config.toml
n_layer = 10
d_model = 704
n_head = 11
n_kv_head = 1
head_dim = 64
d_mlp = 1856
vocab_size = 32000
activation = "swiglu"
norm = "rmsnorm"
norm_place = "pre"
norm_eps = 1e-05
positions = "rope"
rope_base = 56200.0
rope_fraction = 1.0
qk_norm = false
attn_scale = 0.125
bias = "none"
tie_embeddings = true
parallel_block = true
extras = ["capped logits"]
init = "uniform"
init_std_qkv = 0.0165
init_std_o = 0.00369
init_std_up = 0.0165
init_std_down = 0.00227
optimizer = "adamw"
lr = 0.000536
beta1 = 0.9
beta2 = 0.95
weight_decay = 0.084
lr_head = 0.0132
grad_clip = 0.5
warmup_steps = 350
schedule = "wsd"
decay_fraction = 0.591
decay_shape = "linear"
final_lr_fraction = 0.0
batch_tokens = [65536, 131072]
seq_len = 512
doc_mask = false
train_tokens = 1799000000
steps = 18516
dataset = "wikipedia_en"
MLP neurons of a small language model. Each row is named by its layer, matrix (gate and up: input weights) and neuron, and shows model dimensions 144-239. Each number is 50 + 15 x the weight over its row's rms, rounded and kept within 0 to 99. A neuron's up and down rows have the sign that makes its largest values positive.
Before each neuron's rows, "fires in" lists the words (lower case) most often at its 100 highest values on Wikipedia text that the model never trained on.

fires in: "until", "on", "by", "into", "to", "in"
L2.gate319:22 80 54 35 53 26 29 67 41 50 39 39 30 37 38 38 51 59 42 35 63 30 60 58 44 39 42 62 24 40 39 55 29 48 27 55 59 07 41 49 45 46 41 66 62 49 40 75 24 45 57 87 62 90 66 28 73 47 62 50 31 38 38 38 63 63 70 34 75 61 52 46 54 43 44 39 44 58 52 38 32 20 53 39 63 43 65 46 61 43 42 39 50 39 32 21
L2.up319:55 44 65 48 43 58 49 76 43 44 39 46 56 52 56 53 66 62 70 62 34 63 54 34 34 57 46 36 46 49 62 59 18 46 45 32 50 23 42 68 72 51 26 49 61 57 18 51 62 57 57 35 73 68 46 50 40 47 55 48 37 36 47 69 55 56 70 54 67 43 56 65 41 49 34 78 35 67 71 44 50 42 47 43 60 53 45 76 76 66 31 52 30 37 44 26

fires in: "that", "those", "ed", "son", "jeddah"
L2.gate1425:34 64 99 51 57 56 19 33 35 65 55 66 37 34 55 57 33 88 56 38 74 71 65 35 31 24 56 55 45 65 49 30 43 63 20 39 56 78 30 53 54 49 53 29 46 74 29 56 39 66 49 95 56 50 60 51 42 60 32 28 50 35 39 37 83 58 46 42 64 36 48 56 37 45 51 48 20 52 48 44 65 61 52 72 61 49 45 34 61 46 44 21 54 75 31 61
L2.up1425:57 39 71 24 42 66 40 35 58 51 43 64 53 46 40 81 33 36 17 18 79 67 30 39 55 35 34 60 87 42 23 48 01 62 72 42 41 30 49 30 39 14 51 41 56 65 65 43 68 42 66 39 34 69 56 70 33 48 48 55 36 42 63 49 47 63 81 54 58 45 68 70 69 61 25 38 54 53 57 33 61 64 30 45 63 50 61 37 65 22 44 56 40 67 61 50

fires in: "several", "few", "four", "many", "ten", "two"
L2.gate578:30 28 76 69 40 74 55 31 47 35 53 62 44 59 65 51 59 44 70 56 36 27 46 52 47 57 52 51 39 59 39 81 53 28 35 50 56 35 30 76 76 29 39 50 47 58 28 58 51 72 50 69 44 47 40 29 56 64 32 55 27 33 38 20 59 59 82 56 75 78 61 33 65 39 53 48 40 46 53 40 61 46 42 48 38 58 77 50 50 29 34 45 55 74 57 72
L2.up578:44 58 40 53 46 64 23 46 64 46 37 50 53 77 33 40 43 46 75 66 45 35 47 49 47 41 47 57 51 52 51 51 37 43 37 45 37 57 54 79 68 37 52 60 31 60 43 55 40 70 57 68 40 54 27 54 58 50 39 44 31 54 46 41 45 61 84 48 57 37 50 46 66 38 53 70 66 37 33 23 47 32 50 59 32 54 56 60 64 60 47 50 60 69 71 83

fires in: "as", "such", "not", "ask"
L7.gate1482:38 38 52 51 64 67 40 34 30 57 35 22 54 66 58 26 71 71 42 54 37 49 44 39 65 49 59 58 71 73 35 62 46 53 27 53 67 46 55 82 43 38 54 38 60 53 38 60 52 77 42 68 66 56 21 55 52 41 41 49 51 44 60 48 53 51 52 52 64 63 37 67 20 55 40 39 59 69 73 54 60 54 45 43 75 58 39 50 36 54 64 55 34 39 42 44
L7.up1482:39 61 58 46 52 59 57 51 68 49 49 51 54 62 43 49 52 22 43 50 54 30 59 38 36 51 39 19 74 45 52 56 30 60 57 43 40 40 34 57 55 60 47 62 39 15 35 55 76 21 68 67 59 48 49 66 41 87 45 11 64 42 29 53 39 67 37 54 46 20 37 23 43 56 46 34 46 50 63 65 32 54 68 60 56 46 59 30 53 41 77 50 23 62 46 53

fires in: "which", "that", "label", "download"
L2.gate599:54 50 51 42 29 47 34 59 58 22 86 32 46 65 99 45 33 30 68 27 73 38 54 15 23 45 60 51 76 62 38 18 75 52 22 46 60 58 26 40 40 60 46 30 59 35 43 53 28 70 47 83 37 46 35 60 25 57 50 86 38 66 22 60 54 43 57 68 55 69 35 47 36 40 51 40 39 32 72 66 62 49 42 38 49 47 79 34 57 73 34 52 53 62 50 68
L2.up599:33 40 49 45 49 35 52 50 31 11 67 75 49 52 77 45 48 00 78 42 72 63 48 63 45 58 64 49 46 62 79 52 84 50 45 23 40 87 45 43 37 51 52 61 77 53 49 45 60 57 81 63 46 25 31 81 36 63 36 35 63 44 33 54 31 57 45 55 46 43 32 68 42 44 34 34 44 50 52 66 47 48 60 27 52 64 34 10 09 68 52 80 62 61 57 62

fires in: "these", "such", "those"
L2.gate1575:48 63 75 46 19 69 52 51 51 61 20 53 47 78 74 53 44 60 39 42 62 57 32 55 47 35 43 30 39 65 43 55 42 70 04 50 54 32 55 62 55 34 10 52 48 58 32 51 39 60 39 71 81 46 45 18 63 35 63 40 69 60 75 48 61 57 57 46 54 52 29 32 47 39 54 76 58 43 59 47 36 58 69 60 89 64 85 05 27 30 56 37 63 30 40 50
L2.up1575:60 47 65 53 44 54 46 48 47 23 54 64 43 37 52 66 68 44 50 64 39 29 43 48 66 56 46 49 67 58 39 42 52 52 69 57 71 43 36 52 90 59 64 52 23 40 72 30 44 48 54 56 65 39 46 50 52 62 59 60 59 52 80 52 71 58 22 56 65 42 55 60 37 48 47 62 40 36 43 56 58 34 30 57 70 41 52 40 64 41 42 43 38 50 34 70

fires in: "from", "on", "to", "into", "against"
L2.gate470:35 75 54 33 64 59 42 41 45 74 28 59 42 68 58 62 38 45 47 41 42 39 33 57 63 57 45 52 73 44 78 50 45 64 56 23 61 35 39 41 46 75 29 61 36 47 47 50 72 54 63 76 22 55 28 59 53 42 74 56 53 48 17 49 45 56 51 54 87 68 58 64 62 30 51 65 44 46 77 53 50 18 51 22 67 36 67 37 55 44 66 46 58 35 38 65
L2.up470:36 41 50 51 47 18 44 17 47 28 66 22 55 44 49 55 48 65 65 57 22 50 44 31 72 39 59 47 54 35 68 29 49 54 61 46 62 62 50 59 50 56 48 56 42 37 52 66 74 28 31 33 31 69 36 32 45 55 63 58 39 49 65 50 24 59 41 53 49 60 60 42 45 32 34 61 62 27 72 58 48 62 46 20 60 55 58 45 54 65 55 43 74 67 57 40

fires in: "united", "new", "u"
L7.gate1240:67 57 67 82 34 30 43 45 72 49 49 52 43 65 53 65 33 77 39 40 56 69 61 51 51 63 40 45 23 64 39 53 57 39 49 29 63 38 28 54 43 44 20 57 56 25 70 45 42 35 39 40 13 59 27 49 70 43 36 36 47 59 69 58 58 64 22 30 62 43 50 53 36 49 58 45 52 59 29 59 25 65 21 56 46 64 90 57 76 46 52 70 32 36 24 68
L7.up1240:42 64 64 28 53 40 47 42 89 65 30 32 61 43 42 53 42 99 72 31 43 65 20 56 51 58 55 59 58 49 63 41 54 47 48 50 57 67 41 48 32 55 55 33 58 38 50 76 21 88 32 23 27 41 43 33 74 52 70 47 47 56 44 34 41 47 37 60 51 86 52 49 49 45 51 44 67 78 39 94 67 43 22 69 68 51 71 46 72 84 46 54 57 61 44 55

fires in: "world", "grand", "uttarakhand", "great"
L2.gate262:69 62 66 63 63 47 71 40 48 63 50 38 40 43 81 41 60 56 53 59 72 30 19 45 50 60 59 67 70 68 22 43 66 46 64 51 52 72 34 47 71 32 52 47 29 37 38 81 62 63 55 29 52 13 34 47 24 39 51 48 49 50 56 49 52 73 57 29 56 40 66 83 37 53 58 66 49 71 39 37 81 39 91 47 63 72 52 70 43 41 60 39 75 36 53 62
L2.up262:48 35 40 63 83 43 40 82 60 45 70 52 45 48 39 43 25 38 69 59 41 53 38 46 21 67 54 56 60 67 24 01 40 59 56 55 50 47 41 70 39 42 27 56 53 66 64 62 91 32 65 59 59 38 58 64 40 23 54 34 54 90 53 40 61 51 71 42 43 44 48 60 43 42 54 41 59 46 72 77 68 77 32 48 35 43 60 64 60 46 45 72 34 34 34 79

fires in: "two", "one", "four", "three", "following"
L6.gate1550:68 49 65 64 69 44 27 48 62 35 63 46 28 33 42 53 48 60 68 40 37 59 35 53 57 57 45 24 44 54 19 60 34 54 31 31 70 44 72 46 52 15 22 42 55 47 32 38 54 57 43 35 62 46 43 52 28 32 44 44 70 28 68 46 74 67 51 56 59 51 37 55 61 22 36 68 75 56 69 28 39 66 37 25 71 45 92 31 46 67 46 63 38 59 37 63
L6.up1550:38 59 29 34 48 32 42 33 65 53 37 55 38 43 14 55 47 94 60 73 58 66 34 29 64 39 40 56 52 55 62 28 55 29 36 63 53 59 50 52 56 47 64 61 52 52 28 64 51 48 39 72 47 40 18 56 47 55 26 55 45 31 54 70 49 63 43 44 24 34 55 69 67 50 47 46 51 64 59 59 71 62 51 86 50 64 57 55 55 48 46 30 63 42 54 58

fires in: "christmas", "early", "summer", "northern"
L2.gate1754:60 39 49 56 47 62 54 35 52 42 49 90 36 29 71 53 47 42 29 71 51 80 76 46 47 82 50 58 62 33 49 76 49 46 47 59 58 67 40 51 54 42 46 53 67 57 41 56 50 55 42 59 57 35 64 49 41 37 48 74 82 31 58 43 58 67 52 71 60 71 62 65 48 44 35 48 68 53 59 51 61 62 74 43 57 41 50 43 18 44 49 50 45 45 38 35
L2.up1754:48 42 40 22 49 51 25 83 43 62 64 78 59 50 70 60 59 34 17 53 61 48 57 42 54 61 44 48 32 37 52 08 82 52 62 59 28 29 54 44 52 44 30 59 42 34 85 38 93 78 62 40 33 20 33 65 54 42 41 55 50 58 49 51 52 67 55 47 26 60 64 55 30 70 51 72 41 69 37 48 74 63 69 73 49 59 61 48 10 44 37 34 60 74 60 39

fires in: "as", "such", "if", "assunta"
L2.gate1778:36 54 64 26 59 31 28 38 56 27 60 65 47 50 38 60 43 49 64 31 44 87 60 81 57 32 36 37 31 41 81 48 41 51 52 43 49 53 55 45 24 61 93 42 55 35 55 42 78 56 48 84 47 47 47 65 37 56 53 37 18 56 37 20 69 34 49 23 44 64 51 03 44 62 16 38 43 63 71 50 46 56 57 44 46 49 49 72 87 38 37 46 46 38 58 38
L2.up1778:36 40 66 26 49 51 54 65 39 49 53 48 40 40 29 65 26 15 71 46 43 57 46 53 45 75 34 38 34 45 66 49 67 62 45 47 37 53 46 48 41 67 72 69 31 35 46 56 56 48 46 77 53 75 52 37 62 45 46 44 27 78 15 37 44 42 62 12 38 45 31 46 58 34 52 64 32 63 73 62 57 30 58 57 23 70 69 58 56 46 50 52 34 15 39 82

fires in: "the", "world", "north", "south"
L2.gate1208:48 77 44 24 62 71 47 29 69 62 53 57 46 80 46 39 68 40 63 49 71 28 51 34 35 60 52 52 66 38 58 55 56 32 52 59 45 58 30 71 65 47 61 67 44 62 31 71 50 54 54 59 48 29 41 69 53 41 55 49 62 50 25 31 62 43 73 56 61 53 55 51 41 27 25 70 51 50 57 60 55 45 32 42 50 76 51 48 50 56 63 56 24 49 70 33
L2.up1208:71 47 47 39 71 58 62 55 49 35 73 51 48 62 53 59 62 41 64 65 41 33 65 31 42 77 56 66 51 73 42 33 63 63 49 88 60 54 28 51 48 30 51 55 57 57 69 32 61 54 57 45 81 42 50 78 69 73 26 51 35 42 48 46 52 66 68 39 51 52 57 63 49 22 22 42 72 40 56 52 50 40 56 68 34 52 33 38 47 57 52 59 30 30 42 50

fires in: "at"
L2.gate1412:77 30 42 48 46 54 59 64 65 49 59 38 39 71 47 40 07 30 80 38 81 35 72 73 38 57 60 34 70 58 49 42 47 49 52 39 52 76 32 61 52 28 63 43 53 58 65 41 59 55 72 76 40 74 67 30 46 62 21 66 35 69 35 76 68 86 66 65 42 66 57 55 44 30 57 58 51 47 49 51 61 65 24 56 32 58 56 32 16 47 34 71 59 37 66 23
L2.up1412:16 33 46 45 47 31 55 31 30 70 49 18 24 29 28 56 33 42 30 25 59 56 41 58 35 43 21 70 40 55 65 58 37 55 37 48 53 36 61 40 51 38 67 31 43 68 77 46 82 29 56 56 33 66 54 48 88 63 12 78 39 68 56 63 47 73 67 31 60 48 77 38 54 51 42 76 77 41 51 48 69 41 33 51 74 64 39 48 74 30 55 61 55 17 35 53

fires in: "and", "million", "than", "spent", "year", "zubarev"
L2.gate631:36 66 30 93 46 36 33 48 47 37 57 36 52 54 46 64 56 61 38 64 22 48 54 32 37 51 29 39 51 39 60 51 42 53 01 47 49 29 48 48 33 43 47 65 46 35 45 51 61 59 33 47 74 32 64 37 16 58 43 51 65 49 31 63 71 39 67 39 36 43 37 38 62 62 39 25 29 65 47 48 26 65 66 48 38 35 37 57 83 22 49 43 56 76 79 55
L2.up631:55 24 48 71 38 46 53 51 40 60 58 47 49 52 37 61 38 48 27 47 37 28 58 50 46 47 51 56 45 65 68 49 65 63 50 31 44 05 57 61 52 26 38 33 50 40 67 65 81 49 59 61 46 35 42 53 68 51 32 37 40 77 19 45 59 62 47 68 28 38 40 58 36 34 63 47 38 64 31 37 45 39 49 52 37 35 28 78 59 42 27 68 54 63 40 48

fires in: "him", "it", "them"
L2.gate944:45 28 34 43 34 46 70 48 40 58 33 74 78 42 52 52 46 78 39 56 36 35 74 58 56 66 55 67 43 73 58 57 32 35 44 51 50 30 42 32 64 51 52 51 63 59 66 49 35 37 37 75 42 59 52 50 36 56 47 50 40 45 57 74 68 42 46 35 30 54 51 48 75 42 68 64 49 51 33 48 49 85 34 50 52 43 57 57 78 48 49 41 80 62 55 63
L2.up944:37 42 76 43 43 56 38 28 50 58 42 61 49 43 77 58 62 68 57 47 61 24 55 60 41 59 40 67 43 59 46 59 66 50 51 41 49 84 42 58 75 48 21 68 73 19 66 54 42 28 51 50 76 63 60 63 55 54 37 73 44 67 44 42 54 32 66 53 34 44 22 47 60 46 75 48 61 44 66 60 53 50 51 44 49 32 62 46 58 39 67 56 58 10 52 58

fires in: "as"
L2.gate1068:70 62 40 28 33 55 85 66 54 57 68 48 27 79 54 39 44 33 35 55 31 59 64 65 34 41 36 20 62 66 56 62 60 52 57 56 51 27 59 59 33 67 51 41 56 64 37 56 25 69 44 41 51 62 32 60 44 56 30 72 47 61 51 40 61 49 70 30 35 52 42 80 52 58 19 68 22 59 65 66 48 57 33 30 42 44 61 50 62 53 55 57 31 64 51 07
L2.up1068:64 43 55 44 79 39 64 52 35 78 36 66 63 46 50 21 39 26 49 51 38 31 57 74 14 35 40 50 60 50 53 59 38 31 55 73 25 54 51 38 54 57 53 61 44 79 35 52 39 46 81 52 52 53 33 18 51 46 64 71 65 65 34 55 28 80 61 44 36 69 43 76 48 55 49 35 26 45 73 50 66 61 37 58 77 73 25 49 55 64 59 88 41 54 47 50

fires in: "in", "a", "as", "for", "one"
L2.gate606:39 53 68 54 65 86 50 55 19 32 43 60 52 35 58 49 56 53 60 39 45 17 35 43 34 31 55 49 70 47 39 56 69 72 55 56 58 53 50 57 70 58 44 61 58 72 43 53 63 48 58 67 44 62 38 59 62 32 69 39 64 75 20 42 80 67 76 47 70 44 37 48 53 50 38 91 23 25 54 70 40 64 41 36 68 59 47 57 71 81 00 47 53 72 56 59
L2.up606:36 64 25 25 75 39 37 38 58 22 54 39 57 47 54 44 55 47 32 33 21 34 32 43 77 69 81 54 43 54 60 49 60 77 85 27 62 64 33 28 27 47 42 37 55 42 41 18 67 24 59 38 40 67 30 65 31 39 17 50 73 55 57 38 53 62 39 60 64 58 55 56 30 42 29 28 59 50 25 44 39 76 65 68 48 52 60 45 51 36 38 61 50 61 56 51

fires in: "to", "into", "entered", "from", "of", "entering"
L2.gate630:39 55 66 63 67 50 31 45 65 34 50 38 39 70 39 43 36 59 45 48 24 59 39 73 46 37 74 54 50 41 70 47 52 27 51 49 64 31 47 53 31 28 36 73 39 41 36 55 34 38 38 76 36 50 12 41 70 66 50 74 38 50 31 62 69 47 47 44 51 84 52 59 59 35 40 52 51 36 62 34 38 06 16 25 36 25 69 48 63 76 31 31 29 18 58 27
L2.up630:36 62 65 62 57 57 47 54 34 69 54 34 43 60 33 60 52 48 30 66 31 47 68 33 54 56 55 71 63 58 37 57 60 52 55 44 46 57 26 58 49 57 47 52 58 31 56 74 46 21 17 35 65 27 43 33 57 45 57 53 74 49 47 57 52 44 62 58 71 38 63 50 91 35 60 52 59 38 42 46 54 54 32 73 36 49 49 64 67 53 70 72 45 63 59 58

fires in: "team", "place", "label", "of", "studio"
L6.gate555:40 56 49 67 59 59 42 40 51 37 73 59 64 39 51 45 34 37 67 58 29 35 64 33 73 43 61 45 46 40 55 36 50 69 62 37 57 22 59 72 73 50 32 30 39 60 47 39 39 69 74 54 39 61 45 47 36 44 57 74 42 50 50 53 59 45 58 48 62 57 72 77 41 81 52 54 38 26 53 40 58 54 43 71 37 36 33 19 67 62 57 47 59 49 90 40
L6.up555:49 15 38 44 69 36 78 50 24 53 38 42 42 56 47 35 34 31 49 52 26 12 92 70 39 31 37 62 67 57 47 55 33 21 66 31 42 86 57 57 50 14 54 65 50 46 41 52 38 38 42 64 37 51 68 67 57 43 63 61 68 61 56 27 29 55 42 56 43 29 55 40 54 29 63 20 48 33 60 44 49 50 12 62 60 68 64 59 21 50 57 23 49 56 24 44

fires in: "as"
L2.gate1165:27 52 85 36 45 66 47 38 72 43 50 55 32 61 57 59 27 41 64 44 37 73 55 60 50 63 63 24 53 51 45 59 47 50 49 86 53 57 58 62 35 33 51 44 24 25 32 51 65 77 47 66 31 46 59 73 60 56 47 32 34 56 68 61 72 65 55 30 52 55 74 42 35 47 33 53 54 82 44 37 52 70 42 73 70 35 49 49 43 43 46 61 38 28 42 42
L2.up1165:32 51 61 24 65 48 91 34 44 60 48 71 46 46 68 70 32 44 37 50 49 41 65 68 42 75 51 27 76 27 36 58 70 37 54 81 26 73 57 61 13 50 62 46 48 66 36 73 76 45 59 65 34 37 47 61 68 48 58 26 42 62 39 47 50 54 75 43 50 49 77 45 55 54 36 54 53 59 44 52 56 53 32 52 61 65 50 00 79 66 48 61 35 43 47 38

fires in: "in", "as", "out", "into"
L6.gate279:78 37 35 51 38 57 48 39 52 49 49 46 43 68 40 71 40 21 51 56 74 46 32 72 37 40 61 46 42 37 46 66 50 36 52 79 66 40 42 45 48 83 23 59 30 49 09 43 49 29 79 38 32 60 36 58 39 35 56 41 57 48 47 57 86 36 40 30 74 99 31 39 28 00 43 46 49 37 61 76 50 74 19 55 52 55 57 51 61 74 59 41 53 46 53 73
L6.up279:49 52 32 50 48 55 42 35 45 40 38 35 53 22 48 36 45 80 29 28 33 59 51 53 39 47 44 48 29 60 58 44 74 46 68 55 61 53 35 60 40 41 59 41 55 65 48 46 38 70 63 35 60 14 46 54 46 72 23 59 87 79 37 56 51 53 51 76 79 53 75 27 55 58 46 31 57 55 71 62 45 42 64 51 37 33 57 45 77 43 32 53 26 19 55 40

fires in: "at", "from"
L7.gate1044:59 62 50 34 73 54 47 40 49 63 34 56 22 64 71 61 57 51 45 39 51 68 50 35 49 46 41 47 53 39 37 30 51 18 23 47 49 12 60 75 33 26 24 45 45 57 38 54 60 36 65 57 29 86 59 61 38 43 41 64 47 65 59 55 59 41 48 65 47 59 55 51 16 57 34 43 67 64 57 86 63 36 52 74 83 46 43 51 26 30 76 59 41 35 54 41
L7.up1044:65 52 61 34 66 62 38 37 47 62 50 56 54 58 65 62 41 69 54 34 46 65 21 31 59 60 67 46 57 42 85 45 11 37 37 52 44 47 53 66 54 56 27 69 44 32 73 57 58 13 33 41 37 32 36 66 51 68 37 45 35 49 17 68 40 43 37 75 43 66 42 54 39 02 35 85 39 32 52 68 38 57 25 81 70 44 68 56 50 44 59 37 41 47 61 49

fires in: "same", "every", "per", "6", "rbi"
L2.gate149:22 25 72 32 45 65 61 54 59 27 37 29 50 52 25 63 49 37 38 62 35 36 36 63 00 54 48 39 55 34 63 57 46 61 53 74 45 49 02 48 52 22 55 59 38 54 60 67 63 41 68 58 53 61 33 50 34 65 35 34 32 30 40 37 48 73 51 23 27 59 27 59 53 22 55 71 74 60 60 50 37 64 40 65 52 75 75 51 27 47 73 64 66 32 55 69
L2.up149:59 50 72 55 71 46 60 56 76 46 32 26 49 70 65 78 62 50 35 63 17 27 36 57 63 58 56 50 62 15 43 81 53 79 51 37 49 39 28 45 21 35 62 46 49 62 39 58 28 63 53 53 40 67 45 59 58 52 44 31 65 45 59 44 51 45 40 46 58 51 44 32 73 33 33 58 60 52 37 64 56 64 71 33 64 56 76 28 65 64 31 61 42 39 36 47

fires in: "of", "now", "into", "today", "founding", "as"
L6.gate379:44 59 52 40 50 75 44 76 30 49 33 44 35 27 31 41 46 52 46 26 20 57 55 32 36 46 58 27 55 66 42 57 51 51 51 54 54 36 30 42 62 68 27 34 52 51 35 60 52 46 28 73 52 31 36 58 58 49 52 66 55 45 65 60 54 50 68 33 50 42 53 50 74 43 92 39 55 37 69 56 42 57 59 48 47 30 48 40 66 02 32 28 40 23 58 38
L6.up379:27 56 38 60 40 67 15 94 59 46 36 76 74 59 22 81 59 68 70 60 51 64 23 60 19 32 58 14 55 67 62 43 51 60 49 53 44 33 45 44 70 80 28 58 39 73 28 37 63 27 44 43 55 46 17 49 56 63 61 75 59 64 42 52 71 53 30 59 52 84 75 63 62 54 44 52 30 60 50 35 53 53 41 46 69 53 49 33 29 55 39 47 36 38 46 38

fires in: "new", "royal", "previous", "official", "recent", "other"
L2.gate1775:24 35 28 57 41 38 34 55 64 45 56 77 61 71 55 82 23 77 59 47 28 87 23 54 45 39 37 34 37 61 54 62 60 83 35 60 43 80 30 59 70 40 62 79 47 78 59 41 54 48 45 61 48 17 58 47 19 42 41 31 20 51 55 53 42 52 44 62 37 45 38 57 45 29 82 71 56 36 45 33 31 89 57 75 35 77 64 28 26 51 63 49 51 48 59 56
L2.up1775:36 70 66 63 62 66 24 49 45 24 47 36 41 35 78 37 32 35 40 67 24 67 44 49 46 65 28 37 53 35 74 83 68 43 38 59 55 37 52 43 60 46 51 73 41 52 42 57 80 63 54 55 39 55 66 41 39 53 24 53 36 48 56 39 46 69 58 29 57 64 27 38 49 63 79 37 35 59 53 35 80 73 34 25 39 33 87 58 65 56 47 20 73 37 82 46

fires in: "used", "using", "what", "version", "changed", "use"
L2.gate859:66 58 59 57 25 22 43 38 69 39 33 49 69 57 56 68 67 62 60 56 77 33 64 62 33 62 57 44 52 27 43 51 56 49 51 52 95 33 56 67 73 44 25 38 48 19 38 71 50 59 47 42 58 57 51 53 45 29 29 44 53 40 50 52 78 24 36 15 41 57 58 29 52 37 59 56 44 48 66 50 34 37 55 15 36 20 61 49 41 55 35 15 27 59 42 41
L2.up859:45 67 66 69 31 47 39 56 46 58 34 39 78 53 42 43 71 67 57 74 52 44 71 48 44 32 10 27 60 55 40 46 63 49 58 33 49 66 59 67 69 39 25 51 82 50 64 61 61 31 42 57 50 39 36 38 56 53 43 23 48 40 54 64 44 74 60 45 53 59 49 34 77 41 73 70 51 42 36 27 17 22 51 30 27 55 34 35 53 29 59 22 40 23 38 46

fires in: "where", "when", "which", "tenure"
L2.gate1800:57 45 70 75 28 72 37 60 43 33 55 46 55 34 43 29 36 72 39 56 47 55 58 79 34 42 60 69 53 57 51 67 37 62 23 43 63 69 31 66 54 56 48 58 56 18 51 72 34 32 39 47 47 24 38 34 63 46 60 28 48 46 41 60 66 40 47 45 74 47 63 69 47 40 72 46 63 42 42 33 47 59 46 40 46 34 38 53 36 40 61 30 53 41 67 28
L2.up1800:56 50 46 64 44 61 25 43 84 33 71 34 60 66 68 71 82 69 63 43 58 56 37 38 51 59 63 68 60 60 36 59 27 74 40 78 61 46 37 92 42 56 57 36 33 62 61 66 30 23 60 81 38 34 56 71 28 32 20 57 59 66 82 21 54 45 39 39 55 51 43 26 60 65 51 70 27 49 65 69 37 46 59 33 64 45 46 77 69 48 25 46 63 41 20 62

fires in: "and"
L7.gate1020:57 79 15 54 36 53 73 76 49 53 43 59 52 86 31 39 27 83 78 65 55 51 38 40 65 75 26 51 49 41 42 48 40 52 19 39 73 35 51 35 55 53 49 64 37 30 60 42 31 62 36 67 44 47 48 68 47 54 34 75 48 72 54 63 44 79 55 28 41 39 39 54 57 20 50 74 27 67 55 56 24 63 60 42 35 03 53 54 43 42 48 57 50 83 35 40
L7.up1020:48 32 51 59 51 34 54 46 56 52 43 69 65 48 28 44 68 54 59 60 43 45 58 35 72 47 60 60 30 66 34 54 27 57 30 49 71 57 51 05 43 48 34 42 47 47 47 59 63 42 49 49 42 51 74 29 85 55 36 71 63 48 38 62 58 42 47 52 55 47 42 26 42 19 74 49 30 76 13 66 51 29 51 62 61 33 55 47 44 52 38 28 51 42 79 46

fires in: "her", "him"
L2.gate1650:51 31 56 41 51 59 37 46 62 57 39 09 73 60 28 52 46 70 39 45 76 60 64 46 30 71 41 59 44 61 54 47 48 69 59 61 72 46 28 54 51 50 42 34 48 57 78 71 48 23 47 43 48 51 54 71 73 71 57 44 40 55 29 46 84 48 67 54 54 73 53 30 39 33 55 56 63 47 42 51 60 49 41 77 64 37 49 50 65 42 19 60 30 83 43 57
L2.up1650:36 46 48 17 37 39 25 50 52 56 37 37 70 34 50 67 44 36 46 64 47 59 60 67 69 65 44 68 42 49 63 15 68 44 53 44 45 81 33 45 57 38 38 40 63 88 74 48 32 31 59 11 53 40 66 52 57 95 38 43 74 61 54 34 49 55 46 48 64 27 48 37 44 46 52 37 49 37 24 60 63 24 38 58 55 48 71 61 78 41 49 54 65 47 59 50

fires in: "for", "at", "after"
L2.gate1791:78 55 58 29 30 61 34 63 39 45 46 61 62 68 46 34 37 53 39 25 39 63 46 44 59 63 56 60 32 34 47 61 52 11 65 64 53 67 20 46 26 56 33 46 42 51 35 47 42 63 63 56 59 24 86 28 37 57 40 19 50 36 51 49 54 45 36 49 25 59 69 51 64 13 47 44 71 57 39 48 35 54 40 33 86 65 48 83 52 28 88 39 31 17 32 20
L2.up1791:25 57 42 46 55 51 56 36 40 34 74 67 36 39 49 47 10 64 46 60 64 51 45 56 43 45 26 60 46 36 68 48 31 42 12 50 51 53 42 68 60 55 43 25 45 46 66 39 64 24 49 49 39 53 46 52 43 64 35 30 60 42 64 58 69 47 52 57 47 61 49 46 41 46 67 40 39 58 42 68 59 42 62 55 45 62 41 87 91 48 56 49 65 37 30 50

fires in: "currently", "still", "today", "now", "already", "officially"
L2.gate1649:44 50 43 63 76 56 60 75 40 68 23 36 51 34 44 66 45 55 62 66 64 30 44 52 19 52 69 42 73 70 48 63 48 41 32 49 57 47 33 58 52 71 44 54 64 54 65 50 62 68 61 46 81 46 21 39 54 59 19 68 52 47 46 46 65 86 69 32 42 62 38 59 65 51 74 29 65 58 59 48 34 61 26 44 51 27 42 56 46 41 51 57 38 19 57 43
L2.up1649:42 54 76 79 59 60 64 49 68 57 26 57 66 52 32 68 52 43 45 78 74 41 65 61 23 33 31 47 85 58 40 54 66 16 38 51 41 48 54 13 49 44 19 37 43 46 31 66 41 55 48 29 28 57 10 29 31 69 29 59 53 63 46 67 17 64 74 43 26 33 56 52 51 54 70 14 51 42 65 37 48 89 33 50 52 52 50 50 30 59 58 50 46 70 58 66